{
  "num_hidden_layers": 13,
  "head_dim": 32,
  "norm": "layernorm",
  "positions": "learned",
  "init_std_qkv": 0.0142,
  "init_std_o": 0.00279,
  "optimizer": "adamw",
  "lr_head": 0.00777,
  "max_grad_norm": 1.0,
  "schedule": "wsd"
}
MLP neurons of a small language model. Each row is named by its layer, matrix (down: output weights) and neuron, and shows model dimensions 160-223. Each number is 50 + 12 x the weight over its row's rms, rounded and kept within 0 to 99.
A block is one neuron, or neurons of one layer that tend to fire together. After each block is what it responds to, as a language model described it from the Wikipedia text at the highest values.

L6.down364:36 41 44 42 24 49 62 37 33 63 34 58 46 50 41 55 37 55 49 43 35 65 41 43 47 59 47 29 51 33 46 56 61 61 40 39 44 40 48 32 48 32 46 27 26 41 51 41 55 45 56 55 40 58 52 36 30 52 52 25 55 57 34 72
L6.down834:55 55 50 55 45 55 65 53 52 41 58 77 38 69 48 43 55 59 75 60 27 58 42 58 64 49 54 45 51 44 69 66 61 33 45 69 42 59 64 32 59 57 64 32 19 34 59 44 62 45 48 36 23 55 63 51 44 71 45 32 55 47 53 74
L6.down856:63 49 50 43 39 21 53 54 36 64 47 40 33 56 44 47 39 38 35 54 42 56 57 59 54 43 42 42 33 65 58 45 63 45 48 47 60 65 52 43 47 68 43 42 57 67 44 87 65 51 48 35 52 53 60 46 53 56 58 39 45 46 39 72
L6.down877:54 61 46 54 32 55 57 40 38 78 40 73 48 56 64 53 46 50 49 51 43 70 44 42 49 51 51 50 62 46 61 57 71 59 47 27 48 46 44 49 46 50 56 38 34 47 55 52 58 48 33 39 49 55 42 40 40 59 53 35 45 62 53 53
Mainly the adverb also after a subject or has (has also been, They also found) and the determiner such (such as, such a), plus scattered function words.

L4.down165:56 62 59 25 40 66 66 59 44 74 52 44 56 54 62 28 50 61 45 64 55 58 53 47 64 56 48 56 41 32 15 79 55 61 64 52 66 51 58 51 53 33 76 61 26 34 54 51 50 57 47 49 41 32 54 52 49 39 50 60 52 53 51 45
The word right after a comma, strongest on the country closing a place chain (Norfolk, England; Queensland, Australia), also and, which, also.

L5.down85:43 38 48 36 46 38 53 36 51 56 29 43 52 48 48 60 69 48 54 72 55 43 54 44 63 51 41 51 45 53 77 35 68 37 35 49 42 48 40 55 39 55 66 45 63 42 67 51 45 81 24 58 55 51 47 33 36 44 49 43 63 61 52 60
L5.down213:27 53 46 45 49 41 52 53 47 60 46 52 56 46 64 44 45 55 61 44 56 42 52 62 50 57 51 75 45 24 60 50 37 48 46 56 46 60 34 45 50 39 40 33 28 56 62 58 37 58 64 55 39 52 32 19 47 71 65 47 41 32 43 35
L5.down243:39 44 43 52 76 32 36 63 51 50 47 65 51 73 47 29 58 43 45 27 28 57 46 42 53 43 36 45 46 49 66 46 46 58 41 59 58 73 65 80 42 69 51 50 54 58 47 62 54 54 46 55 41 33 51 39 56 54 35 60 53 46 50 40
L5.down262:61 53 57 39 41 63 51 61 57 47 56 57 50 45 43 53 28 51 36 66 48 39 60 47 55 61 52 73 48 43 31 77 44 60 56 65 60 66 32 59 38 28 42 59 32 49 69 45 57 47 40 33 64 41 30 33 48 45 49 45 26 33 69 59
L5.down285:51 58 74 66 22 73 63 62 57 48 59 32 40 68 54 54 70 56 47 40 33 57 90 50 68 55 39 35 57 43 64 45 28 53 51 66 45 67 57 63 53 57 50 47 45 49 51 24 74 44 58 54 39 44 43 51 58 70 47 52 41 43 47 66
L5.down366:53 60 46 10 57 57 64 59 27 51 53 35 71 34 45 47 44 38 48 66 38 57 42 68 76 54 54 37 47 59 44 13 63 63 41 25 55 63 46 41 52 54 64 37 47 47 58 38 46 65 36 53 47 34 58 27 51 55 48 74 26 43 54 60
L5.down417:77 51 38 51 43 32 61 54 51 57 51 57 51 59 36 54 35 36 49 55 39 62 35 52 32 53 42 28 45 32 39 51 50 54 38 55 47 53 40 33 48 49 56 37 63 43 44 36 74 49 46 53 28 60 47 37 35 43 39 49 50 45 51 40
L5.down514:47 49 44 39 33 41 38 61 34 44 82 42 37 75 35 54 38 52 42 53 38 42 60 51 47 51 50 71 53 44 35 62 58 51 37 49 55 61 23 67 32 64 33 50 43 58 54 45 46 61 34 42 61 53 64 48 44 33 40 40 51 35 39 45
L5.down522:45 52 40 40 32 54 59 62 42 57 41 31 60 53 65 26 57 61 59 33 50 43 65 35 44 59 45 50 59 43 33 58 23 54 56 20 49 53 46 40 52 66 59 46 51 49 46 33 25 50 31 55 57 33 47 26 46 61 60 30 55 50 47 52
L5.down541:71 80 29 50 33 76 53 59 38 55 58 37 50 47 55 44 31 64 28 54 56 49 55 47 35 54 63 32 65 53 66 45 66 55 55 33 30 54 37 65 57 50 50 78 61 43 48 40 37 34 48 43 62 77 71 44 49 48 51 41 71 69 41 50
L5.down621:50 57 54 58 39 48 57 67 38 56 66 57 56 67 38 63 63 40 60 68 32 57 50 46 44 52 56 67 60 43 23 51 34 57 47 51 38 55 51 56 64 63 26 59 73 46 48 54 52 36 50 35 66 41 52 32 41 33 47 42 57 45 56 56
L5.down708:53 39 30 58 63 55 77 53 51 48 40 73 60 47 38 46 62 34 64 53 50 70 41 70 73 74 45 42 46 59 51 44 50 53 50 45 67 24 40 66 37 67 47 47 46 54 43 64 45 55 34 37 23 50 39 48 38 50 40 61 70 62 27 52
L5.down868:59 33 47 72 47 46 64 62 40 57 45 51 70 49 64 51 59 56 37 44 39 51 49 70 45 45 43 69 39 65 37 47 31 42 68 34 41 60 47 31 50 55 76 58 65 51 42 54 40 59 50 27 73 62 45 53 62 50 59 52 43 57 49 29
L5.down958:57 57 32 55 49 52 73 44 42 50 56 43 45 41 37 71 54 49 44 64 44 58 48 58 66 48 37 46 45 47 48 55 43 51 47 35 37 61 51 48 45 52 48 40 46 40 32 38 59 44 62 67 39 40 50 49 61 49 44 48 43 55 52 47
L5.down1006:59 22 43 49 55 41 71 52 54 29 59 55 46 33 48 63 62 50 53 47 54 41 35 50 43 49 58 55 56 69 53 57 52 66 44 25 43 62 30 61 56 44 75 60 43 45 41 43 64 62 49 55 48 51 37 47 45 50 40 49 62 49 36 61
L5.down1023:48 47 51 76 37 37 65 51 43 43 57 64 45 53 65 43 55 54 59 43 50 70 66 35 55 43 56 58 54 43 77 72 51 66 55 42 50 59 67 54 56 63 74 32 28 45 53 44 79 28 45 53 48 70 40 66 52 64 32 49 63 60 45 46
Fires on the word that opens the next clause or phrase after a comma or similar break, such as and, but, then, he, or nationality words in bios (is an English).

L5.down60:62 43 28 59 43 73 79 57 35 58 50 43 67 42 74 50 51 44 51 61 54 59 62 59 57 58 72 71 64 56 31 51 46 49 65 19 43 39 46 49 59 37 77 55 36 57 40 52 56 46 36 40 75 62 58 54 60 45 68 53 30 45 59 28
L5.down191:49 56 28 40 60 49 41 31 38 39 49 46 50 34 62 25 51 70 63 65 57 50 59 66 63 49 56 47 64 86 55 58 66 58 54 45 59 44 36 60 53 35 46 35 43 50 42 48 37 39 32 48 37 55 43 37 57 53 43 60 56 54 41 51
L5.down251:53 45 42 60 47 67 61 30 53 72 64 41 54 29 64 69 50 63 43 54 51 52 47 60 44 44 60 48 59 61 39 31 31 45 51 14 36 50 29 40 44 43 53 58 33 40 48 33 60 45 58 53 55 64 63 45 49 41 63 29 47 42 53 42
L5.down255:47 37 38 62 40 35 50 41 48 55 59 49 51 66 46 39 56 51 51 68 53 30 41 50 62 41 47 59 61 65 42 31 48 58 45 54 56 46 44 61 53 41 75 54 62 61 49 55 45 56 50 50 71 69 48 53 64 55 43 38 30 59 66 48
L5.down264:52 57 34 41 53 42 44 39 44 54 54 68 46 37 41 41 61 52 34 50 52 55 69 55 43 46 55 55 55 60 46 43 52 50 50 33 69 38 36 32 60 51 76 31 30 58 43 82 47 23 36 50 49 63 48 59 30 55 37 35 62 37 46 54
L5.down320:65 52 34 67 50 46 49 38 43 46 65 60 54 55 57 59 65 63 59 50 52 47 75 65 60 47 57 47 56 73 27 38 51 55 58 13 45 45 53 49 64 40 67 56 36 36 43 45 31 35 50 38 55 65 55 34 52 48 68 33 39 55 63 39
L5.down345:65 67 22 50 51 60 31 50 40 39 53 48 51 52 44 46 73 54 46 42 50 66 48 59 52 26 55 66 65 79 26 45 64 70 36 38 66 44 40 52 68 46 49 55 41 50 60 52 37 40 52 53 45 62 57 44 45 48 45 26 52 72 47 72
L5.down382:55 44 55 40 35 44 58 56 37 35 70 48 40 63 53 44 74 51 41 65 62 48 77 68 64 56 52 43 64 60 37 57 53 57 51 53 52 50 45 58 51 29 63 68 42 59 55 38 35 31 67 35 48 84 41 66 30 55 43 61 44 47 46 46
L5.down441:54 41 33 50 37 51 48 47 42 32 38 39 41 55 55 48 83 47 49 53 61 60 80 66 58 41 65 54 54 52 44 59 56 46 43 46 47 36 46 63 60 45 45 29 37 42 43 44 34 44 45 38 68 69 46 54 52 49 50 43 32 50 37 53
L5.down506:76 63 39 59 77 71 36 57 60 46 64 59 57 45 45 70 74 49 36 35 42 40 52 65 46 30 58 48 60 75 38 24 38 46 66 41 56 57 37 44 51 50 74 56 43 53 28 38 15 44 70 43 48 54 49 39 77 44 60 36 46 61 44 52
L5.down521:55 47 40 59 60 61 31 73 46 62 50 54 63 62 52 37 77 43 57 39 51 41 70 59 59 39 64 87 57 76 42 43 50 58 65 35 68 42 39 41 69 37 62 32 49 56 50 58 28 42 45 51 49 59 57 51 61 41 56 39 48 75 63 58
L5.down550:54 46 27 60 65 34 52 52 63 48 51 56 35 43 51 44 51 52 53 59 45 49 64 66 77 41 63 58 45 76 66 68 47 60 48 37 51 53 53 62 76 54 59 32 42 50 36 64 56 46 53 45 57 61 40 58 47 43 41 54 45 44 33 46
L5.down702:66 75 35 55 56 60 56 41 37 60 34 35 60 27 48 68 46 61 48 61 53 38 69 59 44 52 55 27 50 72 39 43 28 39 78 40 48 30 35 31 56 31 64 61 63 47 25 40 43 43 47 43 40 52 59 48 61 36 50 54 42 74 35 46
L5.down719:63 51 46 51 43 45 34 58 56 31 63 41 40 44 59 49 45 57 12 64 62 48 41 47 43 50 52 52 63 54 55 58 60 51 54 42 46 48 53 35 63 60 70 32 53 51 44 63 57 41 36 37 68 40 74 33 51 54 74 42 61 36 39 68
L5.down757:67 38 28 67 61 46 53 59 54 60 53 57 57 74 70 65 73 50 48 54 30 46 53 78 54 34 69 74 59 76 22 33 39 59 40 49 52 63 60 54 55 75 84 65 50 62 36 60 26 37 48 28 72 65 45 49 61 56 44 48 42 51 69 53
L5.down880:51 35 54 62 58 32 79 40 45 48 60 54 35 51 75 70 46 53 50 55 43 67 77 55 73 67 51 59 46 64 48 42 47 38 65 30 51 56 61 52 53 43 56 39 42 37 47 57 57 29 34 51 69 59 35 43 37 60 58 33 56 43 51 32
Closing quote marks after quoted song titles in discography tables, nicknames, or quoted terms, such as "Somebody Like You", "Tiff"; sometimes scattered list words.

L4.down520:43 54 26 61 58 43 35 32 55 74 62 22 63 43 69 46 56 51 85 49 71 59 50 63 68 46 57 46 49 75 51 44 59 60 51 41 44 68 50 49 42 60 64 61 60 39 63 56 34 46 51 59 57 81 51 57 49 51 42 51 62 54 59 53
Chiefly "according" (as in according to, accordingly) and "than" after "more", plus weaker hits on "also", "one", "even", "age" and word-initial fragments like "H".

L4.down844:65 44 45 42 35 43 43 28 41 67 34 60 50 34 58 43 36 37 45 62 51 48 36 52 39 51 54 61 30 50 47 47 47 40 36 31 32 75 38 68 64 49 45 42 44 33 45 49 37 41 44 55 61 52 45 35 71 39 58 27 38 46 62 46
Abstract nouns after an article, like number, factor, data, and mid-word pieces inside longer words, like Coali-tion, Uni-vers-ité, Ba-um-bach, tra-um-a.

L6.down11:46 63 42 51 31 59 46 39 43 46 57 39 47 41 46 55 52 31 57 59 59 25 52 47 56 52 64 47 37 61 45 36 24 39 65 63 58 44 34 71 39 47 51 58 73 35 50 62 59 60 71 44 51 62 31 50 65 57 45 32 27 56 52 41
L6.down580:42 38 30 64 35 51 38 43 33 39 55 30 57 49 24 73 65 61 52 56 52 46 63 49 41 60 49 42 61 47 33 37 63 35 52 50 42 28 38 64 64 24 43 47 65 38 54 50 40 43 47 59 54 64 45 40 55 42 62 45 40 74 41 38
L6.down695:66 61 51 40 42 60 57 34 57 51 70 62 44 60 50 36 39 42 58 81 48 43 49 50 45 47 60 48 56 62 42 33 53 47 45 58 42 74 60 59 51 45 61 53 47 54 47 51 27 39 57 21 35 61 56 31 49 52 43 28 28 38 57 60
L6.down887:34 64 47 42 45 65 47 38 28 42 38 41 31 51 43 58 47 75 65 75 39 41 52 23 60 56 63 33 50 72 45 45 29 26 64 58 56 56 42 61 46 54 60 55 55 53 56 13 52 56 75 55 36 62 42 45 61 29 52 41 46 61 49 58
Closing quote marks after quoted words, titles or nicknames, e.g. "knee", "Rock al Parque"; also final word pieces like -ment, -ance.

L6.down497:50 50 57 60 00 57 40 34 51 35 59 35 54 57 44 56 55 54 45 52 44 48 99 54 47 41 46 43 58 55 34 53 45 58 52 65 76 35 33 31 45 50 46 77 51 71 50 23 81 59 55 37 51 55 61 47 61 46 42 57 42 72 25 41
L6.down799:54 40 73 71 55 41 18 23 42 26 32 42 47 49 37 51 43 55 38 68 44 71 24 45 65 69 33 50 38 58 46 81 48 42 49 34 54 46 43 41 65 45 28 73 51 37 54 57 72 56 68 47 43 37 57 54 47 67 54 33 55 62 27 43
L6.down962:36 35 54 61 42 37 46 59 31 37 48 65 52 63 24 57 49 51 51 37 46 68 64 45 22 47 49 41 59 23 44 72 49 55 51 34 57 46 48 87 43 54 42 43 30 53 66 56 28 53 45 70 62 68 71 57 44 60 55 66 54 63 49 36
L6.down1000:71 33 48 27 20 50 51 77 54 52 42 49 75 65 49 53 52 47 80 49 62 56 59 11 46 54 46 43 50 33 52 33 71 48 51 45 41 64 38 47 42 56 37 34 35 40 68 45 43 42 53 41 65 60 64 43 32 45 55 50 41 44 43 36
Conjunctions and adverbs opening a new clause after a comma, usually sharing the earlier subject, such as and, but, then, eventually, also.

L5.down25:64 45 52 31 46 54 51 34 36 39 59 32 58 54 65 68 41 55 49 60 40 56 47 45 33 42 60 52 53 60 39 33 68 56 60 57 39 43 53 58 53 51 26 42 56 51 63 43 48 59 65 38 47 36 73 25 53 47 53 47 52 68 58 77
L5.down78:36 59 53 50 43 57 70 51 39 43 68 39 41 40 65 62 54 59 64 34 57 53 49 58 45 54 55 71 55 43 32 52 53 41 52 56 29 59 45 55 40 61 43 56 48 43 41 69 35 37 20 37 77 55 61 52 35 52 60 43 49 30 59 44
L5.down88:46 61 81 39 62 38 57 46 60 39 80 48 31 46 60 73 46 69 47 36 55 51 48 51 57 55 46 34 46 48 41 44 44 51 54 61 44 75 59 54 46 48 48 64 69 44 45 45 55 48 54 42 59 74 50 40 44 49 47 63 64 52 44 49
L5.down282:46 48 55 55 63 43 29 69 45 72 55 64 44 72 55 56 58 57 64 53 46 47 58 48 63 63 56 63 35 44 44 38 39 28 36 65 55 59 69 41 42 37 49 51 63 28 54 59 34 56 55 56 58 52 64 36 77 46 64 46 65 53 75 38
L5.down291:67 58 56 33 62 63 35 53 41 52 71 37 56 48 46 67 62 61 50 59 49 41 48 53 46 54 60 56 46 57 44 48 52 53 46 51 47 58 46 57 59 59 39 72 61 55 52 37 32 63 60 59 60 54 65 33 55 56 62 37 56 66 73 68
L5.down347:58 72 49 49 60 54 45 43 43 36 68 46 64 35 49 77 35 55 50 43 65 32 80 57 76 67 52 49 54 84 44 57 52 43 56 47 52 54 41 63 45 39 49 58 54 39 41 49 31 50 59 53 32 69 42 48 60 45 32 31 45 65 37 51
L5.down385:41 54 67 36 63 76 48 37 32 52 56 65 53 53 60 42 47 74 56 62 54 53 59 35 70 58 53 75 37 54 33 58 57 34 46 70 42 46 63 35 38 57 51 33 50 51 51 63 57 58 42 54 41 51 49 51 39 54 68 40 64 15 47 51
L5.down387:58 72 35 37 49 50 37 45 32 47 55 42 68 36 69 29 47 47 53 58 46 32 63 64 29 42 69 58 43 65 54 39 62 42 53 58 32 42 21 56 58 46 47 48 52 56 55 43 51 42 74 43 51 37 70 38 63 39 58 31 38 55 40 66
L5.down407:58 37 26 50 76 56 38 36 45 71 64 60 46 38 62 52 65 64 45 58 47 71 70 51 58 40 66 77 49 59 31 49 48 55 39 39 52 59 54 39 55 65 59 45 44 57 24 64 64 48 45 59 72 47 51 56 47 61 62 45 50 52 49 57
L5.down421:55 45 45 50 41 42 28 31 55 69 44 43 64 50 63 54 64 45 42 53 64 73 52 71 36 32 53 54 63 42 23 46 49 51 31 36 37 53 42 26 54 40 32 49 39 45 54 44 34 41 41 53 50 53 47 49 50 43 53 39 46 48 53 56
L5.down578:60 50 62 47 60 54 30 38 50 53 57 50 60 47 31 47 37 52 40 33 67 52 62 51 63 52 49 39 61 73 14 53 62 51 47 32 63 51 42 32 26 54 38 51 69 27 46 41 29 42 34 41 24 54 32 65 44 57 40 52 57 42 46 64
L5.down683:40 30 43 49 79 18 46 37 50 42 64 50 44 66 61 48 60 53 55 46 57 66 78 58 82 37 48 63 40 90 24 40 45 48 43 51 63 64 69 42 45 38 42 37 40 61 43 67 58 46 47 42 48 54 25 58 28 54 51 52 51 23 64 55
L5.down699:48 59 55 32 71 55 51 34 41 38 67 39 64 24 68 68 37 58 61 52 61 67 53 60 58 60 50 47 33 56 26 51 45 48 60 68 33 47 47 60 60 59 41 54 55 44 38 58 56 44 48 56 62 58 58 37 66 38 52 49 64 48 54 59
L5.down791:61 66 59 42 60 73 38 41 37 54 56 41 56 37 45 67 44 54 49 68 60 47 90 67 68 56 71 72 42 71 40 55 42 33 56 47 51 47 49 34 49 53 46 40 35 23 40 59 37 43 36 50 57 54 59 50 67 37 50 32 60 44 63 41
L5.down886:57 34 59 54 75 56 52 41 64 46 71 54 41 52 51 53 56 42 44 35 57 46 58 40 46 53 46 56 51 62 24 55 57 46 38 37 38 70 68 67 35 47 39 55 46 39 56 46 50 71 64 58 54 41 42 47 42 45 58 55 55 46 48 61
L5.down988:40 56 71 48 49 25 50 48 42 45 59 61 52 55 61 80 72 65 60 35 40 58 55 58 52 41 44 41 45 53 42 52 52 40 54 72 40 56 61 47 60 45 49 25 52 43 39 45 38 53 64 56 43 49 44 35 52 47 47 26 59 68 25 72
Word stems and fragments that need a continuation, above all consist before -ed/-ing/of and depend inside Independence/Independencia, plus mid-word pieces like lum, um, a.

L5.down8:71 38 46 46 63 72 29 52 47 64 66 33 60 45 60 56 33 49 50 47 48 39 37 54 36 43 70 57 53 70 38 53 50 64 57 44 37 63 35 52 49 53 51 58 51 39 65 49 47 46 57 54 58 44 75 22 62 54 57 26 55 54 54 70
L5.down14:36 57 61 27 42 36 64 59 52 41 48 54 63 44 49 63 58 60 55 28 41 27 47 50 54 49 53 66 31 48 38 49 40 43 29 66 65 29 55 40 74 52 54 60 48 55 59 61 47 73 42 45 54 36 55 35 46 56 33 38 44 33 61 53
L5.down70:38 39 60 42 45 76 44 56 40 40 73 32 48 47 77 56 44 60 58 42 66 66 77 57 61 51 61 56 37 45 46 46 50 50 49 70 31 67 72 36 45 58 37 62 45 62 43 71 46 35 64 49 60 59 38 51 59 51 56 32 40 33 60 41
L5.down96:60 47 55 54 66 26 38 48 49 47 49 39 56 45 69 70 60 64 43 36 41 50 37 38 54 42 35 49 53 54 33 24 26 56 44 48 40 49 51 53 70 37 56 68 64 41 31 34 26 50 58 47 60 43 48 33 46 53 49 40 46 67 40 63
L5.down107:43 47 60 30 51 40 45 25 65 17 68 54 56 30 54 56 38 43 76 42 54 45 49 31 56 58 58 53 42 57 55 56 47 62 51 55 62 55 48 60 43 65 33 38 46 56 63 57 67 66 51 63 25 28 51 42 56 49 37 58 56 27 49 56
L5.down392:57 38 55 33 60 41 37 57 69 48 41 51 54 58 50 80 43 42 52 28 45 56 35 35 38 48 48 49 42 53 40 39 36 54 48 55 52 29 58 32 42 64 39 51 64 55 56 41 56 75 99 44 39 42 49 50 46 41 38 61 53 63 38 58
L5.down461:80 50 78 41 57 59 54 61 60 58 64 42 65 45 57 67 47 60 41 40 60 41 42 47 41 51 54 44 53 73 65 41 52 56 72 47 36 56 33 61 55 28 49 64 71 27 53 22 25 55 57 44 37 57 71 50 62 34 60 48 53 74 35 52
L5.down490:59 26 46 51 79 56 48 46 70 31 28 48 46 42 40 60 80 46 64 59 43 68 39 39 53 48 66 69 61 72 58 60 27 45 55 60 42 31 41 70 62 48 54 22 58 50 47 61 58 64 65 45 55 47 37 40 36 57 61 56 51 50 41 64
L5.down492:71 35 74 31 75 49 33 60 57 47 60 44 68 35 66 55 60 53 61 26 53 49 39 52 40 49 53 49 45 65 40 43 31 35 41 62 42 53 33 52 57 48 38 60 57 54 48 38 38 48 74 43 38 42 39 43 48 42 50 37 45 54 32 55
L5.down606:58 33 49 48 38 42 42 63 61 58 60 50 56 56 55 67 40 39 43 44 60 42 38 54 48 57 59 63 57 41 23 41 41 47 32 65 48 65 58 45 52 55 58 85 71 67 61 44 37 67 81 46 68 60 46 51 55 60 51 48 43 44 71 48
L5.down614:65 18 44 40 74 55 43 58 66 50 46 72 62 46 58 61 58 30 52 45 59 36 55 37 54 54 61 48 50 56 29 46 27 34 24 68 51 54 56 41 51 46 45 50 60 53 41 48 47 62 83 44 33 39 30 56 54 56 48 64 36 62 43 57
L5.down645:65 56 49 31 39 53 48 55 40 64 65 39 76 34 49 58 47 67 48 50 61 30 75 69 36 59 52 52 49 53 38 57 63 50 40 69 58 70 40 28 58 51 39 70 50 66 51 69 25 55 78 52 46 51 63 62 63 58 59 44 45 64 69 48
L5.down647:46 43 50 28 31 46 30 49 52 63 55 50 41 61 39 29 60 52 51 56 42 30 44 58 48 39 65 72 46 71 44 54 50 52 25 54 68 39 37 38 51 61 51 54 52 63 49 51 44 47 63 42 42 54 43 66 40 57 42 26 42 56 49 67
L5.down675:75 47 60 26 68 68 31 67 57 57 67 44 40 68 35 55 66 51 50 44 43 47 54 50 52 55 61 53 38 68 28 41 63 50 45 57 49 46 67 67 48 65 24 56 59 49 35 51 33 65 45 50 35 35 44 36 58 71 56 40 49 66 55 70
L5.down843:66 36 40 52 50 44 24 43 50 57 58 67 35 45 52 75 71 46 58 49 51 52 65 52 49 56 53 54 63 64 33 50 60 45 52 42 55 39 62 25 42 36 46 27 63 56 39 49 28 69 54 61 39 28 42 59 58 68 47 47 55 55 45 57
L5.down844:59 57 67 44 67 37 28 43 40 66 69 48 69 32 74 45 45 42 68 41 66 59 39 66 56 42 63 24 55 65 48 54 24 48 55 31 20 62 33 35 52 34 33 43 45 45 33 32 71 43 49 57 37 64 36 33 75 44 52 42 42 45 40 62
Tokens, often word stems or fragments, whose next piece is predictable, such as also before a verb, for example before a comma, and consist before -ing or -ed.

L6.down182:37 41 40 34 45 41 30 30 39 40 43 39 53 26 71 43 45 59 42 46 49 66 50 59 52 40 69 36 57 78 22 55 39 59 62 27 39 45 39 41 39 59 42 38 51 59 40 62 48 55 48 56 36 63 40 47 56 38 39 53 61 40 41 68
L6.down355:66 47 31 53 33 30 40 37 46 39 59 50 48 47 38 59 38 37 61 60 47 32 42 56 68 66 64 56 49 59 57 40 49 38 71 45 38 43 36 70 56 42 46 75 47 44 62 60 40 73 63 58 40 61 53 28 60 45 38 32 39 46 63 43
L6.down670:62 70 47 61 59 36 53 66 31 70 45 56 56 37 46 51 39 33 41 69 61 32 26 54 42 61 68 44 40 67 34 39 41 50 52 39 42 47 40 43 61 52 61 46 69 50 36 33 51 51 66 34 62 63 43 52 50 33 49 45 43 33 33 57
L6.down997:59 50 45 48 85 52 28 39 47 48 45 51 55 32 56 47 48 38 36 52 77 56 23 60 54 58 60 46 47 66 35 45 36 52 56 64 42 44 43 62 59 46 51 60 58 56 61 33 29 64 68 46 58 51 51 44 47 40 44 50 45 38 53 69
Mostly the word number (as in number one, number of, numbers) and the first digit 1 of years in birth–death dates, e.g. (18 November 1846 – 29 September 1911); also scattered word fragments.

L4.down439:44 58 62 51 63 38 55 48 63 38 58 30 46 31 34 39 48 48 49 76 51 56 48 60 50 55 44 43 62 42 50 48 67 54 52 64 63 62 23 42 43 37 47 49 63 48 38 45 46 23 40 27 50 52 35 39 55 31 40 48 60 51 47 46
The first token after a person's name or other proper name, such as "as" in cast lists, a verb like told, or a closing quote or table bar.